From a checkpoint of a small transformer trained on Wikipedia.
Size: width 192, 6 heads of 32.
Architecture: RMSNorm before each block, learned positions, no biases in attention or MLP, untied embeddings.
Training: 901M tokens, 6872 steps.
MLP neurons of a small language model. Each row is named by its layer, matrix (down: output weights) and neuron, and shows model dimensions 0-191. Each number is 128 + 32 x the weight over its row's rms, rounded and kept within 0 to 255. Numbers have three digits each. A neuron's up and down rows have the sign that makes its largest values positive.
After each neuron's rows, "fires before" lists the tokens most often just after its 100 highest values on Wikipedia text that the model never trained on.

L6.down940:131163157100151055071149117083081137142150139091132125156152145135120150120159130127094130168103128093207146127116045069084083108146084132148115106166141121144084108208150144112133142111143159138145098139087137118115131101116112099114162109127132187110062148120142196099141164160180095135152168110088048118163175151178103166109146098181102148143103118130128133096107103143089168109064140131088111093097135136104138180123115098114160116177112103118121095092098177090136077164088134098119113137162165085077155134154150136110137234169146163149148160094076171117093134117073197130
fires before: "=", "\"", " |"

L11.down359:090121098171198093099135188149120126050193109117113143111102140160175117100161147126130100058100151110134095142167053091148130132163210122113093168158116121106114141105126156085169115153165070158143183123129141123143138133083134095121123128157129092119074104130087120155124135167107113086106131081131134143128123153157137118117101051104192150086109099082090095199114091108108129167133142114043122094164043090144116106135128117078156075135066150148129185061103146122115189136100138144133123130156159120080150130113095068142184143133141164130108150120085165165150103143087100106
fires before: "|", "-"

L6.down813:103150128132153099063137121148051102077145169151115121180167093083118100157069147130113106093115142150181097141080176176135137103135090131077140155128095142108134113108122155127157179112155122143106129112112113131096088118177168144170110078139112086137181151171157153169070101122196107111134132100126076158102142050155130121140103150081148090093109168172099156133139113194125118147140201182135121151083123094064045088111080112144100108151109165135091143111137135132100142085149125076137119182139148120110206128149172169101160201169085152120155130136150118167105166138142079074
fires before: " |", ";", ":", ")"

L2.down706:186097106142126165135164172147166095095097163126151102190125084141104165168163139107118120129142122173159090048100134152132126173100159139093163133180150128122148150152139099118182117155087194202096157066170111213139197125109126125143116108216081103140116077134178093103125071110163151130123132123162146106176119159141123123128114085056116156192124094115108116148108090098125085117122142122153129077157149124111142122128131202188151075136097133125183163153144119086097181185110131152107176117146112108146102106102120138147121187071154151104196141156082100126116125105105137151
fires before: "=", "\n\n"

L3.down117:126075055161119103100119103110117099100123150134123130116146121127151109093139180139115078140105128140101144157150125109127128134025147131166164145175054130105118137094128158059185179150170133125121130109064118133084100144179130149055123238132137038125112044176164125093135107172155103130117067169105107133135129123146114070135127175077119142168097120152105171129161093147104120129100137143155122128141129088170122110137105156093109200105101109099098133126171138096103164081196118122116128121127028111122132086166145155099146153169111099177131122098094115137110162107156156118
fires before: " |", "=", ";", " —", "\n\n", "\n"

L6.down216:075162139085093043153121191156089151180114120100118145176144020146129121088145104131117106186141140178162153104049110080109171092139162138138153096086182140119132146156139092108105098088086133139095104124098120135166156161124139110112141160164110114107161112128115149126170090130184158093143076111119145185130138096120125122143163124098099151150098137098181144122137101170162155167105086119173131108104144170131073143143236138142117096130100128073077117146148088129145176147169146117106106134111143113088160155119187108099134097055062156182176151156140143120154076147079134130
fires before: " |", "2", "10", "30", "1"

L2.down240:184136108149077185090125103097139167183129116098139196177161088150071106109080188148114151141081159137120121105116081113173139128200097140152169130112113139118142086141171089091113158113131143119098119176055152107175157140136144134119106110136054065147057162084191141112188066079145150068140164121183068139103118154098169136153084131194130103097116139132093151117101139107087101106168120164110132115126116096166160139115082120084164083094080132128169134145156128147115147116155149147145152108095127129131149030121129170080149133136166145136141070152120144129124156149154164173
fires before: "="

L3.down326:166168143132170058093145041060096098073098081131124187098110048098065119116078183142113139127080115109106153122165083069127138174163142137143148116172162130127140122206114115122084112124069044118116063134151145093111111137133127124118131139114104122171169219129139127135100124103093150152128131154127076122138132146148123102099136161149167115176129150116106118135151124166131123175097153150148133140153156114135151116088140093114148144062161136122152131115114121143063128117118144156159154143120142111121122148085116108080170073104192151205163182168105090094080123116095052157
fires before: ",", ".", " |", "%", "}"

L11.down787:105143150126135189118089101152122185140114174132146133154129159097169162127090086080155137162101067094217152120125152162072077161135158122041131137092141085165144129188104151111154089076174103156117114105101189124130160098070170124114102105110177084101072139141096076146115115179086117083137119143117162148136140176166137169154119124128072151152142138139133086111145139147142167137146139171094170098066147204113106130106113112088155104095070204136102076119108149113171085126080167103081131098162128138111146136114106193160119131139125173134180085170125127103113173157116093112
fires before: "  ", "\n", "\n\n"

L6.down277:175149134084141169149176147091157099182128127113151109137138101101121156142125121131142151144148094141142125151195152118093097105149108126107131153088100131107166116107130095138069135131189116091152118140138074164116161140167104136120104129192157024141102098084135108091117138061110120143136115057086156148158076183122077108100141117137112144088084103131159124116082099073125072148180064142144136176087099156094158120162182079187143089150174093093137104121079122119119106103148136120121178147109161130129104162077052093150096129178113104124085133200185091137066107075090136167
fires before: "="

L11.down63:190155097172121152093100145128126111176130117178119166152173120126126144146187174151119141148149163132139111129125156116090198078135091118178157137175164159115144162166117170076189122158138176098094072055118141094157168117145112190059129121089108127143130084093176093141167093159173148120185134193119117190125150149099113114123137084187122087060135172110096112135157114112122102182128092117171114099108132153138099104135149152160075121166160222112152100102148138092098178114156087141100143187075169189099149085152132154161144134126125116165148105176150095117147140133103159125
fires before: " |", ",", " Votes"

L3.down909:161167149150114154162236110160169139167128076091107172073118187135112125113106144120130095095136065136102162150201158110151112149166137132130063129082134124160102149139102125147095109144161117131130145099170137198148109088108119116141122101142175158111124144191108155156113165155162136134098123169121120093159166181157100159083064145101097124136110144106123137098090050131138123169125131126149132152059130177136151169184081073159091210173132137163126119181084147103132135134073169093135121176131181175133106149171102131163094175160074156160083141095103122144113077099128089123
fires before: "=", "\n", "\n\n", ":"

L6.down784:102143119145183125201121180129155121115133199138132094124146140187081111160117126161099094137085134123154091128118121194075059108120125168113105138160171111126122135136156121072171040146135126123102131103156077071117160147181138096160105148175140076089128118112097136070087093147128125135091108039104162144132135099178162073112099173092096160203121134177122098180073138159121121113088147089087102202139173129171070162089134162078134148116126121159140162123159135162146122126067063102177101136150120114121083082142092131120125113174119143114123124099115149160147137106104079123
fires before: ")", "/", " (", " mi", " |", "."

L9.down95:185095136111157084114106168137129058115178169141088082175079145180135142154176131140169132148121134155128081119125120126187142186132181178156136139098187108106094126071162099111144140124140181119121142109135156093133116156157141135137200162124112042139128104158114104154114123126122072129152132159156135149134104078122202103130143115063152107120120143086110135211172085120144106088082080103141113157197190155154137131182126148113146141153163100146181143127157143120172096127115132122121102099128165118131092124099158112132078110146142112103176200112119077234118096166062127121
fires before: ":", ")", " |", "\n", ";"

L3.down533:120123136135156159143116133177112126086100079126111164105100158141086161116143066126116116121112121162145168141167130134124115129086138151110073084132096130155090119112141120106179059067088091088163126126135144179136126130149159157135145113139125063151072097148166112166130106189095146105134072108159203148076100239137071131140099135097089101112139121175076155103137128121081091006139112140140107122067136138106194120085159180136115124139147078112138155105155081088094139124103106111144083148133083166124058146096176138119131135128131134143162036117090130132149150168157140140
fires before: "–", " |", ";", "-", " the"

L6.down266:096132114086145181089077143122135094120087125106126186114101084102111133110061130155097168117130126122110150168137108091225084155123135093093186142143153144118114079177095115128096123126122106121124198094112128107118185173113123193151175079099115112142150118086107110082095117142097184169081097068124186076116150181128140099195122128093107143179093162167128182159179133134131150156099104153178133106100064125165148090141170134152068131074104167114155188148138124116167129163146169098134155066130116109132092144132039127142126125131165129118162131137071135142103099175102094146
fires before: ".", ",", "–", ")"

L6.down811:114089144123191227070207166112184133163137122132119111123107161166138124106118083122138122157129129140154109123135144085120102122167137102137140116112078149123094140082097110126090088167160146162131118155137144107066069090111135110073135100128090068121128175182110154177104102098121120101102115176104164119105163138102094162159130079194118138143151114131141058200155137154117097153167133074111135165158108121099141152125067071115164095163122069130101080091165114107114138090132103085155185119160102110144136153135097117161131149131143084128106133184082240097068143117096133084
fires before: " a", " an", " American"

L15.down909:145073134157129095117079121127109116081135150180163153121110128105152155107071175133124147093101122118146114126171140096108113176119078170191183094118190135170163128123159128057160084150070078155104115120085154122133186155110155116141129159174150166067118139129108173149091113196104144173132086071156073082168134122094129139112118160138117067197136124184118127109144126160089158113155110125042152114125188133138126118145130101152143158097163113134107135079152087116147133130182188129121121109076128130099129121111067123152104047218157120167139186089123113123088079145133110111
fires before: ",", " ("

L11.down998:151123132143136175089163184137100126120109133112104039092161134158128114160159100121106181130095092124143095114143190178151131091096140083099130101064133110096151116116117157173185108106161071175066166161122129148203139107082182199156144136117063115156072137110096128134134116139107162169176144139160088185151142141137130105141146143187103116139109162173121129150104199129135161121144181076124155148108123120213114151164112155132123088122116136097136095120128109215127151100145155139137086132177088109085118086113117134108075109152103069132188126131123060147174112136106074174
fires before: "|", "-", "si"

L3.down277:121129104125135134147124079058168118110104134126131193122119144134133212184156097138116169179121086106164157127134143146130069107150155121104197116114156126151072125149154086159124129106095109182138157087146104112108134136123079137161143051118144131104147114133105176102099119177134125167192136170141075140170154141214175103065141159096146141225234117160087136104071117103125174123158105123186122148121111177109142126165106087129119129167089107130101172120099157187155139104105196095140135106158143167136147151121174145146145167046121151137120116090110095109115136116104156138
fires before: " |", ";", " —", "\n", "  "

L15.down173:153090083153102088110050157163085041142117119114103117177160131165159122081189148070125172176080052104100142155159107110080077138087156173157155130110187172093159109127146141090143134084110128152112116193096164076116115097159164106098139162134123131086140122124095135139087123162111106160159149137137131109153182111075183146097086124104125104109114105093092123192141094130118115140075133122133165111104139174157177123186150156117126185127140168154164059100126120092134123177148077147079123138151177104123153118128146070128137099169084112093196144121105093147120142071155141081
fires before: " (", ")"

L3.down540:138122110115064147151069116110128111149107105089114116098089029151113071102135117134120041132150082114079168172076154145130165134122111150138152069132154127092149099169149118077135098152118110138151100119151148096154156199124112141054141127132126050143110097217137149106158122126113144166105134121119144179111078150165138094138119132110116116133129183089078100126157149125122158099133096157136114054127107147149100136144176137159159068103096143063113103125124141046124120105041161099182115099148121135180138173135175089141181118149137164152127104161079125135155131119125041105
fires before: " |", ";", " (", " States", " USA", "nis"

L15.down640:142170118117066124170130181111065135133198143103164163152120111102108155193140162166114110128130175155133145101204150086121127158148157122134156159122134137156177206113086153145123167184124186150064160157147141222162084112185167182108156151139118173122126082119117117107108113121134165161156121073094109112087114058085100136176187150116144126161129079162131094109142115080130118163123114100140128159130115138145187132051123137113160160125154144151131123174129132115098151097126081164119120109157123118101134240115126083123176095165111146119102125099182087105128118085125079141
fires before: "-", "|"

L4.down682:118122135157150126117069128128093090164089141159124147118115131097144189120170158146118137122060152158130095162077086142160157132123111159105164181114185124105094199095146174072147124113194113165083120122091134100098081140181113160129128154139140085101185030157145146148138123165146134131144053152135090166179096180175093062115089121138163130137116145178129102145130115118093132062157128203135124110151137111193077085122123076141122105142107137127113117120140138097135137163128205025125155067155118175156091079139136130102100109143144149082157121153151112162129148122175127124
fires before: " |", ";", "\n"

L7.down396:167160105041133145130093115138144130114108048081152124145112133166163096122167071124113156187108088153136151160146048165129142174136164071060058112117175135049157120102159129097099116108173146089111139190150132132059103090113080159139142172136196148118165141075149147129098163106114103142148152139161076161119162088112134089113111139116121177177112173153186109115111054144113120130142126155126104093126111075096178117100139180109126151124090122134148146142122117106144115134118186116104170103131149133141151174154130106169143143079142153174116110229120180094131138093161143137
fires before: "|", "-"

L15.down698:079126146082185064057118112175135074110100107177168098103105130170119109131139137120078055172132157118143145137107140115122116110099127137094166112083126132130142138131132172167108115138135091100113086068165138085106135183175127169160097173084167100100184097155146143134168124155143177149142118118128053187137130125145068160106126095119144122128122104126142151110086084108081133026106106091130113100138135166156124150077151124086171123171123129134177149119162190083174136135175156167169109123118062160079099107145132134193171170090170111105124174105179161084136115162181145112
fires before: "\n", "\n\n", "."

L9.down231:078112132168145230179143055134172176153094103167111137061101142173095130131085181138131142120109110159155155141088107198159110154082095116099138093168057097143137122122145093150099078144086154097122131113166094159165121161112140121135139139122099174131098167161120143123122110135171110097090112112068115122119149118110097138141067097093084137128107192146121154052138115108120141180134091096099069116078174176129168142155147124121114159085119184177128098154097127147127151140110135148104152168045131130107111101105164118151130159065173101133139169155108119109180135107104036092
fires before: "|", "-"

L2.down488:109134149069135147127163139142121124158169111114131154167139148126138143096119135127131114098126134146121129149128121102153083103165141133162093096056116143135116146211150159169057141097104100085091067110103117142105130101143162139131105169160130218139117139104168134156107139139122220148125134118130143061190154076112117132116119119103083112145085140184153143116176167102152144152176138138097110090149136082109052130079091104070053140147113164085197116108198134173121135074129098131099161099158123113119113094110094157127200178151101113098109031154100127094084096134183119089
fires before: "=", ")", "\n\n", "r"

L3.down490:165118119127134205143138103098136165150103110117126136193139139051102151063169071128115124135117147093057148141114191058120135130096171084119228090124157142176148119137150172074141110154168153137130077175120155151152184106153104138177124110123164087106106115084163149102075107123145145151136166137138052171147209163155127090097153156115110063170126102094084096096135151117124186071153077136146122102110086114143166128117137101106108158143121156132160139151097126102096129172116175047160174063146137118169115065140109096105119116129131160087111154150136119136135122107111147123
fires before: " |", " and", " 2", " 1", " match"

L4.down911:071121071123139147112111075145165144160104083134139086151141122087117121150165145137125095168073158189138121154116131138122143115124120156156175133121125141125144170154151118123137084188189171108111118083135115134169049217173121197172122141181131124148106142176141103119163119125115084128121102094152172127128147106125128106157153131091155125158156182070069143162195079086121098058127130134174131123113092132087119141161060157177075109071069142143084105150160164134107128123162144122081119127160117136152124099134116131109215141167170084154129073068131084127059113078121115154
fires before: "-", "|", "\n"

L4.down675:181129157148122109169126076154174129169161138150113096145124184155123136081116084128130073135155125162142119137071136186095110128190120087123152144129145131129144158068137151166089096163205157180127104164140196098099188092118126138153095129159110128121212144173155166168126142137174190144064114184116109165117133027138098148119169061156158085151132137164130130216125113132147155173109091178114141139121127116128213129131119143127140155112179082116089132124104160128111127079134119084102157162141134089142195155123069132121092137128165125127128157153158107127072094112174119119
fires before: " a", " an", " the"

L15.down728:094129168134082045128124153148079108136140082131137130130085122143121130151083108181090090113150192118117054135167140120170138130103140110098130172076143123084138162122102123085175067089167136128136123070109098174152188168121164155122195087150148167156155074058163055104136123110143125176108068113176128158098166111152148144109135154181162105105150101114116089108123155152181200142117157127177141150116080137077131169160097068076050111123165167168116119125142147086133125159106118092082112122098101142166082187153118124105138148104144126116143181109112160140143100140087142167
fires before: ",", " he"

L3.down775:167194080107036130142067156118122131124119075178110160188176059134110132124124081139106131149099066095121123100057158120147128143179109127093202132151038121126144144128139119121134188144121182150128129133121197055089142146101148134059134135134092107127178109107136118083128092119116197156090118127158049129112169115154104117129105092099171090124136130110129130154147134139131161130104135130095116072153099120157105095095100128147096113118129111102142148149169107114154135151117131147092111077123166056127135122136110100094186148112235177150181183112161103128108143153104130098
fires before: ",", ".", "\n\n", " and"

L9.down246:102146150127129115089098149108166076143173081110130144074092066105121136145198053132129032104136115164189094144137142111161122150133134164101117088111156151104154137154116151147123187182145141108186103099142078063080060169148124187140124141152122137143161119119119121161198171136108075183116168035180123125127128139067097098126151123151127150121137161093175139165126123147126192134149134098156134125122092130102140118139175115114078142166107099117112119154133130121141164132071114082120128171176119089142133137160125177137180174089102124120150199141129201150110111180100184142
fires before: "1", "0", "2", "4", "10"

L2.down641:069134106138138127152076077137085113191151090129130232189171098059118153097154123146132106117100147152082160102083103137178143133143124196106084116154093119052132139090143091156115154149148138106090157092094146102144160138166108137065101156148066088141095163120131131147173068117148152075122154134142109166128136117147192104109183074129106136136095157129155079144110139120086145088124086152138112077119087089131116198205163106177152140109076134150156119179158131077180168068134144116163124134156128101147135128112094140099126154122143110167173145150108151121138171166181172126
fires before: "=", "|"

L2.down273:126126156111128146138145133156132146162148074092114122198154102135114093145084146135145119126113169091157125118131060166198140116089116181166163087061151146121141098163122132131130044149127128105100119108095170199086190117141127129135110125146101157175118129168198144192154136141167153098093134187133035108120151115115100111136125075090082171121051145147103112066123118099130113133146156068141128099146106151148126127192135114168084106141160163135198097177099193137119122113093150145143134174096139131138120087136135134140126255144124128102132107165080126122121077137168127140
fires before: "="

L15.down1005:126153086153142163134152083174181149121122134177117145140109119050166091127091135144164115108138175098144157130201121149099151148108137166117174114064082136140133171103081148096183137102093139126121187141123106152121053113091110148177125183142116139134133124136119175119156100059136125158132153126165103165172127135111110144154161125104145128157086113117129136151105135129072112057169133120164158137205130108103165141110157140105165083116166224185135081168162131127148140079131134162114135142119154068116146109150113091154130128101157053155191066169122147154148206187153058132
fires before: "|"

L4.down621:112120127111130130115191146094176100068176185112112124162134179124095134101084140127141121115090155157162074127131072154121148123151137140112060140135143141124134113141104140147130135087144097174217091169150127175095141112118160109133101159118116135121122111109171169187147176075103155161182231213147150112118157107168106100136188137149108100130136068160175165155104119136108129119131136161153123132035163140131075165166042127174148118209111064103157125147151152148080105098087096151142106133076139060143081130149135097162126169134130135161134151176152140138131135108113148121
fires before: " |", ":", " (", ")", "/", " mi"

L4.down153:141082083109119136168134119194118157161080123172134125121136153141163093089143146137112097052066154146160105143126101157067142143150108146093154148092108135174131171125147157098168159125167170121099150115158126120090037140155170109166136124162117161127150100218104138127147098164076102092177153121135170141111160127161115099184147100126040106150162114111108133147148087084143114092131159132150128129130153122146036071118150162121123075189149186146101140166146132093181141053155183101115104085174163100105079117074196149140134114146124091081168085132125117143127138127141128092
fires before: "|", "-", "\n"

L3.down226:121143161042123131111187115111122152137142105136109136133169145141130174085128115120121149151158091156129130142110123081175110100186179096135140144164147135139122161134111119096111162127205201165110120173133178129107078109121126119128125122117120128201155134127087111143102105132099185127163153128170055149149161111124097079112139192058158153119155125166124116148140177116161132129112117165095148126156159074156177122090116101146139099065126070153118152226157109168126130172086153090177076069136194079125059118121100120143113115073131182147163137101178131132045111176105121123
fires before: " |", ",", ".", "\n", "–"

L4.down297:126085164140114147088123170090115169175153141134128151108181175144160144112116133103115133070059109143149103130151143094136088147105127141133089171065098118134098108185124087102154096133112169200085152203201109094144091101136158156090112139068156117159131122083144096162125152170126140080104128169111115157122141130146168094119144114086112158104178124091088107052132088141109126117095137157143107137092135126084139145171164121193119185121169117177105162179129144140098113087101046120161100034136176133154137167084179145165163128162065127134102141174083102142091166116093101094
fires before: " |", "\n", " –", ":"

L3.down694:117079138171125131179099141125097150135127135113142126091109090155143144123175133132108032151112139140124142118160212109095116144099093128149155049096103123194183114195161138176161140094044075167094145136095104051209098148113131155150097083115135060138110095122116163037115097117140139128109128098105121164148085163144162170095129125104098115139199154129073166147101139084198140136143073141143113118123106138105126134133163104107110106092084134143102101124104150117168096054159098108111134091136157123149170159162169124112158099137128144157131137128149118116188175079161167131
fires before: " |", "'", " Two", " round", ".", ";"

L15.down602:142168160066101136114158075202133033151129166187104166024098149104142083093165066136164141157129127161120079101133103087134159099103147121117127115137132116097087155107116091099118107182136097100185169151066087154159143117088097110138130150154134148060154127123133087173093124162116148172135129127089133141081147059150134105129109139095160114122129099073130117157129137128129192119146167146121097195176038096162141154100152158099125160128093134135067190145174082104122083136160113126120087130145132115185120138105134105129170095132126164103148173159136131089177108104117168137
fires before: "|", " life", ":", " |", " ="

L3.down581:118077126092110120174178115078134144105116148149115113164105152147105146118138175132121075077115094160141121148178167116108102096062137088122170167171076122085182126135130140099133143143117126156131136106079104026159116166168114148147113168145122082118111113111093131108109139176006150123132161118146107164172077162109123160153085118136157147098155108081104121194183095089131161130057125150148132110064122131138141152124090136137131134104095117208109123145112130143069121199121128095213148104149119037122137138093139159139172121119166085151171145120113125138129073152080155132
fires before: ",", " the", " to", " day", " that"

L15.down553:131175153125167122095154108115104154141125103140143165188142181143119162076184076133081153115178105187124092146107120124116093077164099129113099147133035135157113160119115160179164126140114104131148148132117126102154059139143119039079172133119173121149181153098113148151183112145115131115172108099149129143182150092147066133069100068110125117140112163201082136137102123156143150145097160115179157111172164128136143076160127104106138162186125126086174137104162133079097166114103095111142105099136152129101123181119156096115104129109171147099065213144081148070161152129100177070
fires before: ":", " |", "k", "s"

L9.down798:100141094127125120099134075123087190141059110108254121141161127121034142098105166115136147080080103127142102144113136100110095127081165152139193141097149118177162093070094223099102130113141163102144154143107093115084132104127127049131139109096083081127120078149043146101112160143154095164119103081114106104127109163150126150121157187184109121167098170123113158132113116120135134105099129123138092086119135142132121179108205157169155142123113148155108125098145143149138123158146127143157143132102162052131059177092156168123145147120093104142124122107119094166143188136090139098
fires before: ",", " of", " that", " the", " to"

L6.down974:108126101115069081172183133122064097121164117124136154167081116141161112171158136119110102133121138126149103127128095146085167140131063133178129146137139134050098154120112111116144138126145192145115083108127109175142184156139165101157135117128178164132132140132159067170139116117161118179127104109098173135162144156099141061150126136098117092166099205137194163148119121148139150160103090153156121151135108153127178078095118146187157169130133104178126087118143067155111153125164127161105146054111159086149155123173127183153073197084095189127222146126182089157150168115084153180
fires before: "|", "\n", " |", " (", "–"

L2.down972:083154134133105127091115102108137133196096144120131177168147063089114099107136088138121125105116166120121135125025081137159160103117145154155235175121136140061129131116156125130088118100125135138159156106085156163148134071100145129081143128180109172146122180097167130112205030119144168076089148183105106208117137153153143134141198095132106132135149183127135136134137139109114131154133057107151113105081131066163179170124143107130099123119152156103161128138086140070146108110167153059126144123133187094108156088107133162108114092126144121151098114159198146133160163141132161119
fires before: "|", "1", " |"

L7.down579:125163144117100165168130126165132140146088167144097143159144147133070149091100189137133122201162091144087092118094131136127101095127175098103114155131136148180099130101113175183068119142093186191192125174119148125091163166127109120152046115095096158109156075151133169092139118123095121140075080109116152156169195127121130097155106179146104134108044078151103156133139144115103195127110128151120149138081092123195149136091112110166123130124142086173168176143182154163185184105146142137119234122154124126114123137143115082110126115132142072113090158101106127135105068181137134158
fires before: " the", " to", " that", " him", " a", " it"

L15.down538:169164190173147250179188111101133169166069157125130082106106091124139086110138142119120148133138121144131124075064112155105150132094149117097175168124184123143153144129069150116111125130088152113128121139130180128133134077138085147151166117155135182118115085136149129141073092154120140110125064159169108144104196158164106153089144130142124091123119111171135134095134156132144201129121134135090139128120078103090113100192140076169133141098131179077140070160119126113150132167077109105103193071105131130081167141141154127134115136152183178130047170169124121110085144145165197094
fires before: " |"

L6.down208:129100178136169184156157122150108191108070128111140107128075119103113102084138150135140166165152135121112118153090178053094078154148104144144164153101112134151090163153102157111131158150095141161125183059091106094180159123095131125104081121075163071089082096139118141088134148169157159246124137158120148117187102143171130133106095158107148081160108092143095131176157116100111067088101059082107132126127076147168088127130141087121125183133113103152167139112082098151175113199114135122131176154107128138144160113118075078124171095135057099071162118137130154112145130150117127162
fires before: "=", "\n", ",", "\n\n", " ="

L15.down832:186170114101117100086124128094101055140078085149084130069128195134115129173125096115142159197111137208151108067154095106077204052088144120099097125112128084178133146084080069070148120129151119127089104189126114136122079151120162129136109140131144094204157142139145102108135128079115119166145115157168140158114177149132126161150117131153136086142161147180113059163132119129105105149127122112134168127120177129168124076176167123127059124198118119121158175116143131104121127087134188120146188125111081125195142129110165080122081152090133080166125098143147148100123134147150104137
fires before: "|", "fort"

L4.down129:144142149116081183121162126111086191141131082104120190112178091080117138107114086130139117184113077135162147125186146129085095081165084084112141110147132129109114093130112108142058132152077155136117159136083179139106072140128110129138135143119133126128119151134079179090109153133165094107148130082124153121144113082110167126129192106110142143079155090059121128084107156085179138053140101110133133129132043152094115125069180097143132111130126137149066085136118113104146076092134137232129102128125176113102104150176111135151169188152104137213093145160169177121067106157095143119
fires before: " |", ":", " (", "–", "5", "8"

L2.down816:185139148118078121144080156098157085139140121125082128127148080119118122131154142113127167165116138097098131131176050142132134170077129158125148109042137120130121079189120072063131129152084098088132177133114093157177180077140117177093087064154096133139057117121186095145107111082147196093096153151109059069115118119151077126129102095170112167112074139177117127120104171111109120100143165171130135099187181125142171153163126076145103092111178170131196135146112161143128150092106094167107121179118140089128094163135130101126114198090120119178120123123117107117098069134141139145
fires before: "=", " mi"

L4.down871:093115096109127125149188071186157147168121101132141168140150212141185157131147141128131149099055188127167154157140131136099120068136176147083149119141117132213042096174140120111103082144163122173117153131159180211152111100160179118131131069153179159111103136235118116119092122090121058128110100124101127138136119102154161106170147160076134109128149113131101115123118132144152106097082154139105142121099150116123108165170146168153116185110145125125108105133100099059106146125108114163152171128068129095144153103099123145160183149170124120101152134071195128105150167168098142171
fires before: "\n", "  "

L15.down837:093132113094111064107163095073160104099127160160108142110097153125106149128164146127124107135089123122103117121117165111082144140143185143112088166073102115136152074113114069088089152107133149123137109102102130157146103054132148112122081090173157086138144140096151163071119186182114099132084169142082167178090126125155173145128142103053122138158135121122092116071086116119073097132081086121174124122132201120093134116160081101131062172146080124069159118032113155116122148145149170126101090138156083132066165103187194143192144148189159119139136089128149140168115106135166156117
fires before: " by", ":", "|", " |", "z"

L3.down274:131122167164199045102083094165132098101108157106138148079102072134184126139186085121122129173107110134106184080172207134135080121141137115125142086075129126131093163147150104152103132121090172142122079086095122104173112142141081163117143109102149151084108108166179116119098132162134082130104118116108101108161148121180162108111180178101074088165222134175093108094124130138150125107117130146141123133107130109124167066195163155130106170198108158163114121087094131130138169047116120126150102154141092121099186132179143157166109119133076119097133103073095102132131162116185083117
fires before: " |", ";", "="

L9.down193:151130125131110148173149218158132123149152140165129099145140153078111097147153139174128132135137062174104175105123106126186111185161119119143134149136135121078068129095189122117115121140117119148187107170153151102067099186122096102153124112167118138221114075143106117177154153108070128119138175154143129109143081156071090074140140140085109120142198098165144111172149138101126122103077161082126121195184119154146132113199142110100144160150136142067113120075147139159118139155156151178134148160110173113173115191098096149131109117123105125016086150100108157159102097154112090159
fires before: " (", ")", ".", " |"

L7.down554:086106083127106121182085085165073078081117073092146112144134098090100192154163154139093161127155122083118120100047080174128129155106092031139109094173175131148096150069153106129147155171075140128198135110114181129099122116107121155152157112116094102149098108129171153138081120096164123122113168120085073161194159117143099173136112132132157128172141162148117152107181097086131111116183141074093122137141143100198141093099143146091128146176128091083171105137076151127126120105123181150163138155119173173168099127124152164095096136076201106115128111147155140136157144145067131151
fires before: "-", "2", "|", " |"